config.yaml
n_layer: 12
d_model: 224
n_head: 2
n_kv_head: 2
head_dim: 64
d_mlp: 896
vocab_size: 512
activation: "tanh_gelu"
norm: "layernorm"
norm_place: "pre"
norm_eps: 1e-05
positions: "learned"
qk_norm: false
attn_scale: 0.125
bias: "all"
tie_embeddings: true
parallel_block: false
init: "uniform"
init_std_qkv: 0.031
init_std_o: 0.00634
init_std_up: 0.031
init_std_down: 0.00634
optimizer: "muon_variant"
lr: 0.00886
lr_mult_qkv: 0.5
lr_mult_down: 2.0
beta1: 0.9
lr_head: 0.00381
grad_clip: 1.0
warmup_steps: 200
schedule: "wsd"
decay_fraction: 0.901
decay_shape: "linear"
final_lr_fraction: 0.0
batch_tokens: [16384, 32768, 65536, 131072]
seq_len: 1024
doc_mask: true
train_tokens: 187700000
steps: 3371
dataset: "wikipedia_en"
MLP neurons of a small language model. Each row is named by its layer, matrix (up: input weights) and neuron, and shows model dimensions 0-223. Each number is 500 + 40 x the weight over its row's rms, rounded and kept within 0 to 999. Numbers have three digits each.
A block is one neuron, or neurons of one layer that tend to fire together. After each block is what it responds to, as a language model described it from the Wikipedia text at the highest values.

L5.up259:475461516478537529495474549521471466467448477515561457581534538464515519594460432536485484522504460546553498511488486473516429601425533559474582529430444468523496465536550477513549466498490544523510497467430462516524540520504476519480512513510521370622510453498480429503461445448526592477520461499479556542508505468360493528512465520519492511573559465549514537521544466526526429513495460507539562534512505516519477512496469516591476513497502474475499539501508406462506502497583493544544530434555538469502509550408519488509520460462514524479536486545528541439526418480521534455525470495553512510482461475481461483461476483455511475465469456509480487532524489540471467515574
L5.up294:483486479475619438503485441571513460435425457425502555521483517448464495477530454500571523493532439511498563454418502509559434507457462541520491555493526534491551524478548518522501549517511488504451475479502475450484574551549492474500444503548529509541494357473507477540514533473530474527480465478492547488531419504503472529519438494510572489482467521465465508510504525495522463618508487464538462539533551488477451506569444520571501493485498521437512515453499488420576473469559585551509522433537537521468540519516469518500551463488461459529473504524520463457512567574536414511513466495515539533531534487516436528547488478446508461460496493477477425528562498430481461565463
L5.up356:541467520502535494545515420468504498550471533507424584494526464521502500514422477562534514456451529472486458500577518577470517544552483492459513534512471523475490519518474482499526516474510517508501516475481463519547522427551524550575507446488461426544469486463382424492501511485413457555480521463449522477525522467543491516431467491505539556525507517489585461550464487524438470518507494521504542512497470436473445502415495516560457458508484396519490535499488465456547466549533477493497615478554492524576517471534509543455541470436464501472508533523537409489528450627494490488522554450509525581519526549509492519588541530557464451470461511430528475508524456523486461476489
L5.up399:540444528448524467534523472480481449476484414461448551427449479520529487534546446469482519458479437496520515504512517495498447536465490479472467555501482563490482475448524535517524353490557425505480612474411479417461459542522530485524476438452526555527484555522523472425494516495513484483498541485517498469464510493517527490517437498548521562471527468530519543574500458498477569494501491511439415551475533433522410526504449473490523591422591591531558511565509551488521434466501524521481499451490520528459512463532431485526516468501512510503531519528459563556520478494501495567473493526599534535537538504570502533509531498481543474504488467449561507544448532477487506543519
L5.up663:496471433490554581556468484510497487531429442513490492469445425524531554482434486518546507547526449508486499486550527477523483438544526499511500531507539463521467472519479534472474429487534556527464534505462492538470548562431588425509508529525458482508462523487461513521512516524647514522566510478528563493502475489527539444391515457495504505426432463426530547504565523421491516545558507500491499525506534477522476466530454560438514466439480505494494534399436576528516495544504446502458514541431517573526473448426435458437510470522510518481504525439562501484497473505506502534556548516407557500538497498470500497548542568468546469530503542486590504531524470484487503526475
L5.up706:567434465564468471533467526498470580496520538454498483516550604487463472478544560512557521521552436522441564535451444429468528594547516494582536567521514485503516520481506506536533529515536457434530513497470472579435538461551512409446468499571548425460506491508520511502501489530483488488466562459452507484455533545479470511412468531525498498584469468441488488521568504493509444510491508437535519505501481469473474579476552487516472493521436432495506504441535509475516493496502520458411508454544465576536434521534564560497475451486461460515552509534505527478525484485508381420535514460485558560515573479524462529526488508491490468482430545498518488528451479548465481479502
L5.up761:520498546484517462425562417545456447523537543506482604460523489496554492566536533455445409471588470476449472505511450552522512538509505585490451541411462546526527458449527472391467502485526475491431470512494491579522554537528533410525518536519503476486462545552468484509560470429521546514539497473494527486545547508486438498531464429531515478476521564526512471483500473434535514498429568469510468517520555525489502412506438525569521468528504491493453439530426458526490450532480455482568535469454532527548498473525515552519384510532493530496476515505489491480516521513467498450563498517548511560503517494508547483444503522484525480562517481457593441563459500495465475472498
L5.up819:524467542418486551513432457514507563500540409421473498539472503453504529521430455545518461524494449515470528526546486452551490617471611538525545515482468443479547528460502515508493509476431573475491521485506481532491524516464570519490491494578482440526496458446469452529515459552487535566473460467450552481469468487554519519537465529488531462485497432495603554554509463497544460571454450503485541513449544482552467476523447487610469446507479476469573486482493423453492468566554514535461533499481521494494490506493588484446447480501484457482552566560481544469555436495498498530470568461511562503526475509494493484538507506490469523460547457493471510491510488502435430459583
Verb/adverb-completing suffixes. Final word pieces that complete an auxiliary, adverb or verb right before a main verb or complement, e.g. officially, being, been, began.

L7.up32:497512447523452518544507518520584545467454402492452483491517516516566530479530551497535498421593491465539503480477503504491471538520519429434452569467600468506584462524501450508527461490527491500552428509518548489491558507472538521471555502540477518511500508459482566538490470495501518466498510477585460543496509492523516595454485427485547512411494470464448456489583452489458430506544492511498563479497531478520464485538439553548484431493501543409510559422531562532479514475506517513471571514466498457494490416490463595523497515508476569499509498493439481448455548566569560479493526526448457495579513493484491448516417487450516460515510491444526475463537479434481449509496
L7.up393:483479440461578505514551519541508570490486465478493504460501463469477516512567511476500489518530518467556498487389520484537453521519459464501517519463542505500482518496477520488543452459470497472483524512514472564499463536532504535495496509509521526546414522545482440490482570547540461566460561431495433523508466492498483453522457572517571428562521522443513488519531499511561506563468495499438535469507556405502420527522417493478518438498437498545499549486487563506548615503482471449462533526482479497465522435487442463479452525536516490495533525487537431545442496485476493529525471448516527456514581577466586542532628503441427490436482455550486526543545522508432469565469
L7.up425:475505500505455621502481496464559563461502466444522515536519484506524436567411500494470485530484467517487464474542536468428522471524491512498457507507426544489459490480535458463505557479550516464442458485578468565532484481508490484507480405484525512516498497514500453589476534437503526560443500535520517484575521472513527494487513423478475505493494531506584506537556532562517527540519480450503480487462510529515454554579505477533433532497482534548613543489519539532518541561510525530562564543498471506450442472475474433408437534559445533491550523505470455555529473444508482434499516455516544433486526494507500550463425461508493484505563556428479517494601462459453427512449
L7.up507:528447494519555558514444464554501642509516508459420445497480454512470487565441531534560454502504528540525507519547518492534411504537512495510528545540490480497505484484533495480521559489446483520495543564540466463567546522564468521462438434539479461499476519468459453403488517459448469512457470476462534504498520460561473489523463533490554517538523499423460488518575461454462487540488461416499516581428520492517449547513471494518530461544509477512512573547515592463514562513545535499478510446563504528560500458510484540456449468517453486569515564514502416439478513484495430513464457478529490513557475552525515471471496522509482401390547507445524510497505473454487527556449
L7.up683:491608525489487475573497459450502467461466493485490488456516460525506581654432504552541509545496485533475464541575553489475440535507479510596505506534526412485529458567530514447473571439528535536484529503507436520494535505516574480457462464526515482540497507469495497553491434469462542512450510439533529518446484556495445506492462412429556464491514561406489489456511479505538433500497480506533508474541499438548430563557503551458476424583524524529507555528460466537499483560526514515541509441496474490470480499520517539462540543500500560539479496467460410515571504512467475508474551472512550492487571489498490492472486563465509481441516449487481523540527458471494512579537
L7.up750:484493520502486571492511486518500503543429460516503580528511477444471541540495565552479431511509538507444482588496494451532536568499468408468489580448458516532494479543481492501531490539531528522499446482467520466480440492550485459474502459612569473502504456479526508494520496476492430452516551475538539500499444507513493501539443411484466511524442491468442575477480535483504428509497433543555531431448514400512464438440527508413516486520465520480543489492433543479484510448523504541439523510474505429498515523495521481481473512469498502536481518546596573435510526498522438496545580506557516442511484576474548519577469562450477439531521568478510565545555439549526485488458
L7.up780:527503490491520437539583507520512501472519439487451552540408475561468506513512498526499497496506452519502504430497423519499487443510481575452518550503495498448416559468493481503439526590462517552484438514501493481412493551548472518505455480483536485520528502426493518471432510509520464491464450475487545540503452504497469541498504491517534475463527502473490502427487561505561588531542507544555601490517517518417485600486521475527477494531556541422505579546483495488575480526470545476535493513438525530506480458572496421525450545487515485535493443493541470554444539399482494515429461464444501540503505499374561509484487526470429485492532498568486576545466458482506493557513
L7.up828:498518523494481509536517495498483518505508476571478474458467447496468494406400473451512475497489451555492468463537551518469516516578514465516455508503435449414458561451472481453499539503408487468572479581510467462486543556465550535518477480502510510481496559472503570447510502491498495467559510431522589453515519489570505488523543530538458516469433537542488629519559549502473537556632518526544539463487449428589455465537518516532490538487517479495504449575529474484496490501493483557547520503552451477566507526558417509460503523473428465465522541545515435488532459531502559489519478417547485509530526515506496533472487461495501460546563470438518478521497459479489578493518
Pre-verb adverb endings. Word-final pieces completing adverbs before a main verb, like previous-ly, al-so, the-n, plus some had and and.

L5.up368:514545581528511532521482592461555538530517491460530540495462519422432483514514593494428433510530449517515512461435516502511478457549498491467519438468422506511518486533509549497475588550486515528446438472565500482514547489532543459521490488494445560478535454575495498495536421461581458485503512549475528484428598525511542517513452557559477478442480491489470511470518557516553440513453449421509542520508483568501470511485561469487479455488451513474516462515513452472556572527514531441447505429504477505582490436553530505490485461547427458492519556433517500500534519458463496482482451443545454515554554455481452455495509459532492420588456528503493538495527581508527491483478
L5.up415:535461510453533520510576488522559516477498571557501551504493460510489496488507529532483515416474508471512553432495457526487456497361471480400538507468507571477553470513529534504560483569501504538610467490494527534481582469524507406508476517506554510504501455538500518416521488563562504536501446492544529494515457532463474490444494467494499506520491474504470424436478492539504501554503475525496518570559534527419505488433509503501510505606449534439540527517513499493530482466460481459434585551557486422479451518529507484503479446437517408501494537506508434512466516571544496498431457520572460550582512454502550482558497524479515471498491550444476520458559503461500550514544
L5.up499:542534495449431490480484467499487472474445580528496535534485517540419561522476469489501576435479491438500526551501429445505500470474523544505510568515540532483523442528542545534541515516517520472508466450494496504490500560451474444476566549458474478424504521526434566481594476520490453520468469478554498479569517493556476498536547438512547629508445502468481488551537506530482530536436457467548530497472508487441483415420508537486449523466464521490514554540476442551499487518550544540462540542469497523549477438441569527531500498450488517487503491494480528548522446521485506514545568513546530494482529603502422516538457513444442433495446504490498516442553587443447461427513
L5.up543:491436488522470562521489437549557477515512448531513547436489545537469493555480528562480468525519493465439535471524500529513483519482503543561581531438516547463552487454577487541477521558480559470542500614493515473509488437515514491530489530479529482470425484548415475486527454458541465524497488465457476520484485530531531581517478529499552486537411384502520498466550485499523513575532547456518446510479568494482474561539522479531469515574433530422531461494504555522516529484514463457416474468468411509479438478577529529473531458438480433527498503509493470483467509531528441489416488460549498520462493569479539519501499517542488471528551547561476469545489532420441554571550
L5.up598:431453577489570485509576530514467523540480571509514466514565521471509505514512496560458502442439490503480505492449507520435472465473570497452558437526475453492549512502513548504506514589489543498527505482523561491463488551419414542470481443511506479492491499518439428426458505614545486554521482451473507494534526449535507471564452542498478535506480493545501491444428522435455425508574529496558547480487521546460572500514490529543525465467465549486559510498499475481466548518575500520456497533406454536490532489561533440490498494472595497447543502486571453494485570506508535459483514501480509435540425495512525466542450455590548501455499496470498569515479508418457468480535
L5.up612:476551492587544531519467521511501425517475489495529520534522560503560455520452556442503527458456492526526514417491537550484522560497486423516430468530492522496478485482406534519451499492551454494498512482505507511519518492525500474490525504547493483505450501517525378382468433583501408498523516536546558445438466526507526492504507525520515529424476449546541458470486447559484497530517458460511533462479543417470481474527510531496528494604531499563491536519527555440479447447546496482456512587517486426509416489530497434518438494541491511462449580497480496552482484506439488545483523527512534538518554549493507550517455544569555529469584433476486500531527449536557431493501
L5.up698:487500495526467547477461521484542516503481464524546508491560517524509501548500501516521500384508502472531528472516542518517447479478481469488565512508418550402451516537367544559542410505495554626536493466540561486532571487543510566509474525454482498455506440516453489476489506463501531525548506524579442492545509435463490456508504521494537519500442482516552524501445562527459497576576515519532539547472498484449429515525522498535490469504461501467530442423495507471479504502534460546482526525421472486429492479579489450492519467468506546541514497513515490464453442541456551490483452545539579512558525433524447460516487516562494488533597515569511419570555455499460483503497
L5.up895:530517513515559430473464494485543542493460427492480499475531451516440507505500519600475519456471477539434544498534497536479419496495515477499532539543409380555552572512575433522483499437514527505520549486515552552552451522523474471515523489520432498544497424510506492549541479503551494490457514513538488483520498500450452555514476470457497532506443492494499521504470492576489420517450509473551470513472489473546518519486570499536568464524533578537520566535504429499484500532533514483466533503439498499513479541536537469551538479534538497508497556552511477431447533544574435533463520470547536493515401370418525505484503572533516418477552541474556502535483477471533453476576
Lead-sentence copula. Fires on "is"/"was" right after an article's subject and its parenthetical dates in Wikipedia opening sentences ("(born 1991) is a…"); weaker on line breaks after title headers and mid-word pieces like bec-ame, bet-w-een.

L9.up240:524456409471470514477510577521556507487471501494507524501475559535573459501480490472542486546471471499461483507554514471468507524500467522481479457504492529562495498484546545461477515485445514507468497487495538591480531536539427512511514450489596567551546441513404490441511433504482482566478475445468449495449468513476447478495505510460518508496481539465518613456508497496494492477449518495465516557438482521439486539533497579502538466477444478526457518518596548482510516563577524486507477505451474494511522495475429574575469518409547507557463550478552508480521496526545514507553363497507524571441503463524560489526462523544477603449558482470452440526472495477493574443549
"as" role preposition. The word "as" introducing a role, position or capacity ("plays as a midfielder", "career as assistant"), plus first-piece fragments of split words like M-ay, p-aralyzed, b-orn.

L9.up506:508433478520503522447436517510580546577470500499519531450466555489455513498530533563544424502530382546549538513502528455439464538488479503469518496509493452517557491486474464606517533499548534527498538538517501507479555544522459479529481458554475488465442486442429483486503506431522543420424538514438507425567579560545490492495475569542497487554472526564458486564537480486573472536473476404548538518530486486501410554492414502437445507505577536497530525514538535517538513520479552496525541533453502494448463537486465484483474396511516474470485524488546496540456465511529512507528471438460499478479451550455422507498499472525480558449482542494490506532442468460492447544451
Start of predicate. Tokens opening the verb phrase right after a subject, such as was, later, previously, or split verb pieces like h-av-ing, trav-ell-ing, m-ade.

L7.up10:529494455552499499455447550544452400602478482496519535510556482479428498538484497534491484524487477536544480545461538456543458461504519549422489477462452461524490485468507435547543445531469514517487474504485448482544446523449537485539506483485501427529441476401461545576500427468609558461488490547476541481497454499559534486493491525449523546505472479506491500532504539508523491443539512511506456431514552484509439490443422594598484529551501473402535581493409527587482476501498498530459508500502506555546494490463475515495456491519495533488518518517506466538454506454504397521505542473479491451524459505540498578522521510431545592583529503480525527572518481509522533487516
L7.up146:490478480548565513492548534490453521588472476524501482529434489460452525432509504514544537511432460421450481423550535438510535544440455555491523461486490579451510509478427526536512491463461488532454553514508546484458575427554516524516520512502456443474509477510477570476458505460563542554549464465470527495457507477546489489564501530478560468444590492439458490457557506449565514430488466514491456495457491541494460523518532499530500512491523514492453496484467551562545494479511430614473469463520438510450478548461491519493446546484427566539491480436521466529496519522473520548438545508521456495531521544475504616408443460441431506480519488498449480469474524553432485529526
L7.up200:481513428503467480477560558433492556485524572405587508503496478485514482481539462547493520489516462455593504425435539486486478483534476501475479502589489522455534565437505533566485436529511515490449466389572562409514529541513509488448495572487484497482489492571453458445517516457503434570497437484530484487459502485471523506505494484442583541479498495502559506535475502502523484576525466523538498434550483508557505456540500534540522511499505485485452511509514515519398475542566619533508466515450492506546444508512458542446465498555408554474452519430493500524538462522498531531426523552547479486553468468493572480495507434472456477481519531525552487511475475527455534486465
L7.up439:488461398497481489575543453529471485475499508525465504457500504527522507496551551502530469517507469507517549532505571488550454441546505533526439499497464481432563530529465532566537446524515501497528443560549508412495503452526602509501567518473450534453513514518505611566496491515475521471507534576506516502519510467444488471457497411476543569409493502452503508477531480426451542461625495493535526569505501510445528442473475516488540544482519463501430499488458498490487465489530546473542428524500476491524465473547505467458507535509445532511403468379470496492529459530470477453495488524511510430529514505363486511491512533461463442568495506551564451493492522489454497486456
L7.up480:527534560437446504475491529417512532451491521507489481476512497432499530507492525497467464454549465514556512525512564553543508487558533516510500474508453468456523523511555506470474472554552539487520462512521568490457436441483491466521476487497480526546548482491457535583461455565497436543474505515532395411521504521455451512539494495527454527442443564439548495474504541466482519537555480471553564563468474544421498437521480550542430495488440416488512475520470501511461523489516636505468554516431476477532451513516492513570384496553511534496490544518488428543523520503425514587513542482390496477570477508498517483551539470494525536559478524517490520498449528526469546490446
L7.up600:523532488507471505518455523471539540491498460522502527511478488450513468529455469499511481447474513512494455516506520499502421450571467537469465518534472517512477607481445522515462457582484539429473492462500574464472495585452443440543570603522514588474514456496398540502504440485489489473466475480515473455453499457423523511497518524536486503466585448473557430484536507493563461427516509451498529535508534621535499507547517586492470503489490500461475546470518525478480468548466567494477504497443543488477485498455454564412458575558562510506514593505515477509502563483504476538546503575427433548501517449428511487551518529435485517468529526531474469473461536471560476531519
L7.up715:500463481492456531503523549555526447449509551521493478573524469430423543516450500503490404408514554487484511542492533468542522485537502547528525520521479451478464577438537534500481560484549521483447558494544534535516514509499551512462534520469494417572588554511526391469439455575519477465486505506445496440505486479502579529552511509475457474482526421475516487538547506523481513453503514471535481480539504431469504548442506533514503504610515483442565494559472505489468479524459564521550555531468528577500546455429519477470511537467519470468542547470479496440471471511437511479536522536458553509559398571445442481471535496507476479562531523502524547590511509500491466447463
L7.up882:555578468449459493489546503479498472462583519455464504516487454457490517481417529565445465488497491481593582481524434506545500466519504543487552497504527512414499583459545502425510511570482549505532461484502525546522401563537527517481514436528442426504459443536482477550541465542552539492507486443484427455480527465480419533454498512524510534497509480474467538372460457469521453465484480478516493479485494559457495489540540495524545511595475435476517439614584562499472526595480518569437535426487489530530463466490427503497472498529469508492505526530527469512434492521539483498433501511501496463562531490497510543518500494455477505481537499559486467491527474484477569480465
Paragraph break tokens. Double newlines ending a paragraph, mostly after a sentence-final period or a == heading == in Wikipedia articles, some commas and single newlines.